MLP neurons of a small language model. Each row is named by its layer, matrix (gate and up: input weights; down: output weights) and neuron, and shows model dimensions 416-543. Each number is 50 + 12 x the weight over its row's rms, rounded and kept within 0 to 99. A neuron's up and down rows have the sign that makes its largest values positive.
After each neuron's rows, "fires on" lists the tokens most often at its 100 highest values on Wikipedia text that the model never trained on.

L2.gate2409:59 35 47 59 23 44 56 44 45 66 66 66 58 31 54 37 53 32 48 50 39 47 44 29 48 65 46 43 67 42 52 57 45 52 52 45 52 44 43 49 53 44 44 65 51 52 53 55 42 42 61 64 45 32 62 51 59 59 48 52 69 66 39 26 71 41 65 72 48 48 39 45 35 60 57 56 37 35 43 41 54 31 30 54 55 55 59 53 35 49 64 27 43 41 51 50 43 69 47 58 58 67 64 27 59 52 60 38 53 59 52 17 48 59 58 27 61 58 62 62 77 46 70 56 49 43 54 48
L2.up2409:44 53 50 43 34 65 64 48 69 58 40 21 62 31 24 49 50 45 42 66 26 37 57 68 73 43 46 49 73 60 37 62 37 60 55 35 44 60 50 35 69 52 50 47 66 62 40 46 37 63 66 38 34 29 33 44 47 51 75 50 56 43 49 78 44 44 44 34 81 56 22 29 35 44 52 28 70 69 59 47 55 22 64 22 56 66 54 34 45 67 42 26 53 32 49 57 58 50 61 53 38 66 77 71 55 67 72 45 52 59 45 53 44 45 28 48 38 56 46 54 47 51 44 48 85 39 60 52
L2.down2409:62 55 54 58 70 54 52 66 79 55 57 41 33 46 72 45 71 54 34 33 61 74 29 59 37 71 41 53 63 48 61 69 76 45 45 40 29 53 54 59 70 68 30 60 32 61 28 53 41 50 43 40 77 41 62 60 38 44 53 38 75 56 61 38 33 49 56 32 34 69 65 54 49 67 44 58 60 43 60 47 39 64 42 60 37 49 63 51 64 59 68 59 30 60 45 45 41 59 54 53 64 26 51 51 50 63 47 74 48 62 64 55 45 75 59 59 41 45 46 57 57 50 35 56 52 61 34 44
fires on: " to", " which", "ath", "age", "ar", "ity"

L2.gate1513:36 30 37 27 45 57 51 55 35 62 34 23 53 51 46 61 51 59 52 22 62 57 51 50 57 49 48 59 48 57 55 48 52 51 56 35 48 49 47 34 35 60 51 58 51 50 39 40 43 63 61 43 58 61 37 46 65 59 42 81 45 54 47 45 41 55 54 38 51 68 42 73 67 50 75 37 43 33 51 26 66 56 41 83 49 59 50 63 36 62 57 45 56 41 44 44 57 45 49 60 40 53 33 45 65 74 53 47 52 42 47 67 41 43 53 32 49 29 47 69 54 55 45 51 72 38 63 43
L2.up1513:44 31 72 47 50 53 28 53 66 14 61 37 39 32 52 51 37 29 27 47 66 74 36 64 68 49 22 66 49 52 52 55 62 65 62 63 52 55 35 34 35 61 62 46 49 55 54 43 44 45 46 81 35 22 50 46 37 51 50 29 49 56 25 52 57 58 32 45 46 40 55 51 43 44 39 40 54 55 33 46 66 57 49 41 40 59 38 28 47 45 54 53 51 39 49 28 63 59 46 46 76 39 49 53 64 32 52 17 45 53 41 51 51 47 26 44 35 47 58 51 50 52 58 35 48 49 63 77
L2.down1513:44 66 44 63 54 52 33 55 40 80 41 39 43 45 43 68 43 39 26 54 60 54 37 59 38 35 68 39 56 37 70 65 43 39 67 53 43 67 46 56 51 58 48 60 52 50 63 51 83 40 30 61 68 64 33 71 63 42 67 55 30 41 42 62 67 72 59 40 55 61 32 26 56 68 63 58 49 48 32 62 37 49 60 29 40 46 58 59 58 65 76 51 40 62 61 59 43 50 62 49 54 45 64 54 43 44 36 50 41 47 60 42 51 41 53 55 33 33 42 52 56 40 42 49 48 52 51 37
fires on: "or", "y", "el", "ors", "rd", "ay"

L2.gate3184:64 39 47 56 55 68 59 22 49 51 63 50 54 49 53 38 58 55 56 37 62 42 65 35 62 55 59 58 30 47 61 50 39 40 47 41 58 62 37 34 37 51 47 44 56 55 32 52 68 59 42 54 62 24 41 28 50 41 40 53 48 35 47 36 51 50 48 64 47 64 53 63 68 43 39 57 44 73 60 39 56 49 30 50 49 50 47 58 34 64 47 62 67 38 49 40 54 48 48 40 51 76 65 62 40 21 67 42 49 33 43 55 34 62 27 62 42 38 40 48 39 32 57 34 53 71 43 49
L2.up3184:55 50 55 46 52 27 55 46 51 59 59 43 63 50 50 47 58 63 41 47 52 58 42 49 41 65 42 40 30 54 68 41 43 47 32 51 73 45 46 52 50 34 66 35 57 66 48 42 56 37 46 57 52 14 71 41 65 55 55 50 49 43 51 53 56 51 62 44 35 55 26 67 42 27 61 61 60 33 33 62 53 60 65 73 32 58 33 44 56 38 60 54 66 60 41 32 41 69 48 53 52 49 74 53 40 51 49 51 68 55 52 63 32 50 33 21 44 48 47 55 54 45 51 68 49 41 72 41
L2.down3184:50 49 53 61 49 60 60 30 35 43 67 44 49 31 33 52 53 38 55 65 51 21 50 60 48 56 67 50 66 57 75 51 67 57 64 56 40 54 50 46 55 57 58 61 58 28 47 46 56 31 45 36 44 49 64 40 28 51 56 65 23 59 24 20 40 56 30 35 43 28 52 40 42 49 51 57 63 55 56 72 56 51 58 27 52 58 53 50 52 57 41 62 65 32 39 55 75 41 62 40 59 53 41 62 83 45 17 38 33 55 65 34 49 59 44 54 56 49 59 72 60 54 54 34 53 37 50 69
fires on: "ep", " 1", "n", "sp", "ol"

L2.gate2598:52 31 40 64 29 35 25 50 39 67 52 65 66 43 36 48 43 63 54 60 64 59 23 58 51 54 50 62 47 39 48 43 70 39 54 49 63 43 49 53 60 66 57 59 31 64 45 48 49 59 71 38 42 47 68 53 49 55 45 69 49 62 59 23 63 41 33 53 40 36 53 44 49 49 49 32 58 41 43 38 58 58 46 38 59 42 46 15 75 54 59 53 66 41 73 54 35 55 28 43 28 60 38 72 60 49 40 52 68 59 23 63 46 37 43 53 42 43 60 52 59 25 56 39 48 62 44 50
L2.up2598:60 30 34 48 49 42 32 74 33 47 52 56 23 51 53 49 61 45 52 37 56 42 31 51 22 47 41 56 34 64 44 48 44 33 69 63 58 44 51 27 58 45 39 46 38 68 69 52 62 34 47 42 45 43 49 63 37 55 43 41 65 43 45 47 64 42 49 54 59 72 41 46 36 30 49 50 59 51 49 48 63 61 41 26 58 55 39 56 51 48 50 39 59 21 60 34 40 44 62 70 46 53 62 36 71 39 57 72 48 84 33 46 55 44 48 54 44 44 57 44 36 44 60 45 56 33 56 43
L2.down2598:30 59 55 46 34 60 72 68 37 42 49 51 39 49 38 40 44 43 65 74 53 59 58 20 58 36 51 47 22 59 47 40 54 47 38 56 32 44 62 60 58 48 56 60 52 48 42 80 69 72 32 44 66 53 44 47 48 61 35 39 72 42 47 32 37 56 42 50 42 41 47 62 24 57 38 48 52 55 35 57 75 61 47 35 51 52 48 53 24 39 70 50 44 53 40 63 49 43 76 50 69 59 46 37 59 56 67 39 45 61 44 34 43 53 60 55 41 33 54 28 56 48 50 54 61 67 69 47
fires on: " and", " ", "ill"

L2.gate787:46 44 49 39 44 56 40 57 64 59 28 51 49 32 67 57 32 54 20 50 28 42 67 58 62 63 60 45 47 39 36 68 68 46 75 46 49 70 53 56 41 40 55 44 61 52 49 51 38 62 46 62 58 53 38 40 63 51 66 48 48 71 53 47 51 74 40 77 39 69 68 57 62 44 67 47 64 50 33 38 52 55 54 43 75 54 31 52 48 37 58 56 45 66 36 72 44 40 49 47 35 44 47 60 55 62 57 27 29 39 54 53 62 68 47 38 41 38 70 54 65 41 56 44 63 57 54 28
L2.up787:38 59 41 71 61 58 63 56 48 56 74 39 49 40 41 48 37 22 55 32 42 36 51 52 39 56 48 33 52 49 59 39 45 39 69 66 51 47 76 55 54 45 56 58 48 53 31 44 36 55 73 42 56 46 51 42 70 62 37 43 31 39 31 59 52 65 41 57 72 55 51 49 47 49 60 70 42 51 65 38 31 57 64 35 78 62 58 45 44 46 82 45 53 40 53 51 46 69 53 62 39 43 48 45 42 69 61 70 38 58 31 29 66 66 36 50 40 36 57 57 48 38 33 54 66 51 17 61
L2.down787:47 62 53 19 14 55 64 32 59 54 45 63 69 48 65 69 44 36 62 51 53 43 44 50 42 52 56 55 54 59 30 36 45 61 57 44 46 48 61 41 53 44 47 57 67 46 74 68 51 51 58 59 52 65 23 57 53 58 36 54 46 49 61 29 69 47 32 63 42 25 50 55 43 47 28 45 71 41 56 55 19 58 62 53 68 50 59 55 56 85 52 47 35 50 62 67 50 46 45 54 40 48 47 49 59 50 47 57 34 31 55 49 65 50 42 72 58 51 58 47 34 41 48 28 55 48 40 35
fires on: "ly", "ward", "ely", "ially", "ively"

L2.gate2134:56 53 49 46 61 59 51 50 58 61 37 57 46 63 46 42 46 75 51 65 41 51 36 66 50 57 49 35 52 49 50 25 39 47 60 63 48 29 30 49 62 52 62 46 51 57 47 43 44 55 64 58 73 61 64 56 59 51 46 47 44 38 57 49 58 50 59 40 61 50 54 47 69 21 73 54 41 59 62 41 35 32 57 50 61 65 44 46 48 55 54 65 38 50 53 31 25 47 65 70 43 63 62 73 72 48 47 62 28 08 53 36 46 41 64 48 55 23 51 52 62 70 60 50 50 46 56 22
L2.up2134:30 46 56 53 48 48 60 47 53 59 71 85 53 35 49 25 44 49 60 49 40 45 67 40 43 70 50 51 69 64 48 53 58 36 55 58 47 55 58 60 49 51 56 31 56 56 44 56 42 38 57 43 59 36 28 41 42 24 36 43 44 69 49 40 48 38 73 62 42 56 53 50 56 41 44 45 46 63 71 26 63 64 52 43 61 44 37 46 30 27 38 60 70 66 68 44 49 51 43 60 55 59 65 53 56 60 57 54 56 65 61 66 62 53 43 46 64 50 39 57 46 54 55 47 84 22 48 56
L2.down2134:58 55 63 30 55 52 47 66 47 00 49 39 57 62 32 30 46 46 99 45 55 41 20 31 35 43 51 47 36 65 39 55 31 42 37 48 46 65 55 46 42 48 57 31 19 49 48 41 55 43 60 33 69 47 57 24 49 61 51 40 34 63 43 48 56 46 34 44 35 35 28 54 63 54 73 62 37 56 64 51 56 41 45 38 35 58 44 53 56 49 57 65 51 40 55 57 53 62 42 44 58 53 50 33 56 25 50 67 78 62 47 33 60 27 40 67 46 39 40 54 57 48 42 24 38 53 64 47
fires on: "end", "c", " to", "s", "in"

L2.gate3047:50 52 41 44 49 67 43 57 45 27 34 38 55 45 44 42 49 50 35 39 37 59 52 55 40 59 62 57 42 57 44 36 39 50 28 58 57 44 53 60 48 52 45 42 64 47 43 45 32 44 39 47 25 71 45 29 67 55 39 45 54 65 67 52 36 63 66 51 54 64 26 62 26 54 36 45 44 41 44 53 37 57 39 33 53 24 46 47 53 39 42 56 43 57 65 24 51 66 69 58 52 44 46 42 53 64 75 40 24 50 39 61 47 43 45 53 56 52 43 39 49 43 56 36 68 39 54 49
L2.up3047:55 79 29 43 42 61 49 67 55 47 32 39 62 42 55 49 46 52 54 61 32 52 49 48 57 61 38 60 60 59 48 62 48 43 36 27 49 54 50 43 54 42 65 40 43 41 66 43 50 56 41 84 54 47 33 34 45 45 66 46 31 74 59 46 56 58 57 46 36 27 61 67 57 51 71 40 48 26 47 46 29 57 51 56 73 54 40 35 75 30 48 41 64 44 59 43 39 51 60 71 72 50 37 46 60 50 38 69 75 59 48 54 54 52 71 49 54 42 35 44 55 47 61 75 74 21 46 53
L2.down3047:56 48 71 64 51 38 44 60 36 71 49 32 40 43 53 50 58 54 52 55 36 58 46 55 53 56 46 67 64 68 41 40 64 35 63 33 36 52 72 52 45 85 31 34 63 66 38 39 43 64 64 26 72 58 43 83 59 40 52 49 50 47 49 54 39 17 61 28 46 64 50 57 51 46 51 60 52 44 41 64 65 53 46 36 39 54 26 36 59 44 55 45 34 44 34 57 51 72 56 62 56 34 59 62 60 24 47 40 64 44 55 43 40 57 68 42 40 50 55 43 75 24 39 44 60 41 66 57
fires on: "er", "o", "ar", "on", "ary", " located"

L2.gate395:48 59 35 58 47 46 66 51 40 53 52 38 45 32 51 22 33 50 56 46 31 74 31 58 41 45 48 48 67 49 49 39 54 41 41 49 65 56 65 51 48 46 59 46 58 67 36 45 60 41 74 62 61 53 56 42 64 37 46 31 96 56 41 20 49 53 57 54 44 50 52 57 46 42 38 50 52 19 18 44 50 53 42 65 27 24 48 57 46 42 28 48 58 50 60 38 60 31 60 57 44 53 56 54 53 66 42 48 36 52 58 24 45 45 33 45 80 71 43 66 63 44 56 42 37 41 66 51
L2.up395:60 37 47 60 36 50 39 56 52 56 38 36 61 38 47 24 42 51 57 55 38 66 45 90 48 51 51 62 51 56 45 44 47 43 48 30 47 63 40 34 37 46 65 23 52 45 30 60 38 50 61 59 38 59 38 46 43 45 52 59 42 64 63 47 76 46 49 54 42 61 77 40 37 49 46 67 64 57 51 50 59 20 39 46 52 59 56 49 48 50 53 55 77 54 63 52 37 50 64 32 49 51 51 56 55 64 63 53 50 48 52 44 41 74 52 53 37 48 52 60 42 53 51 76 45 55 58 54
L2.down395:44 74 82 49 35 40 80 44 55 18 58 50 47 34 63 60 11 35 72 60 47 55 35 49 42 45 37 36 55 40 56 60 41 44 55 46 52 59 54 43 55 48 59 78 51 41 53 51 71 48 54 50 65 40 52 66 70 46 46 48 24 34 40 47 54 46 52 50 65 46 50 44 29 66 39 66 37 47 43 47 48 49 58 77 55 54 52 49 33 46 67 73 65 84 49 52 65 31 51 60 57 61 50 52 48 57 60 40 60 63 43 46 29 67 44 54 32 53 43 41 53 63 37 54 40 27 45 42
fires on: "ary", "ist", "ers", "inc", "red", "er"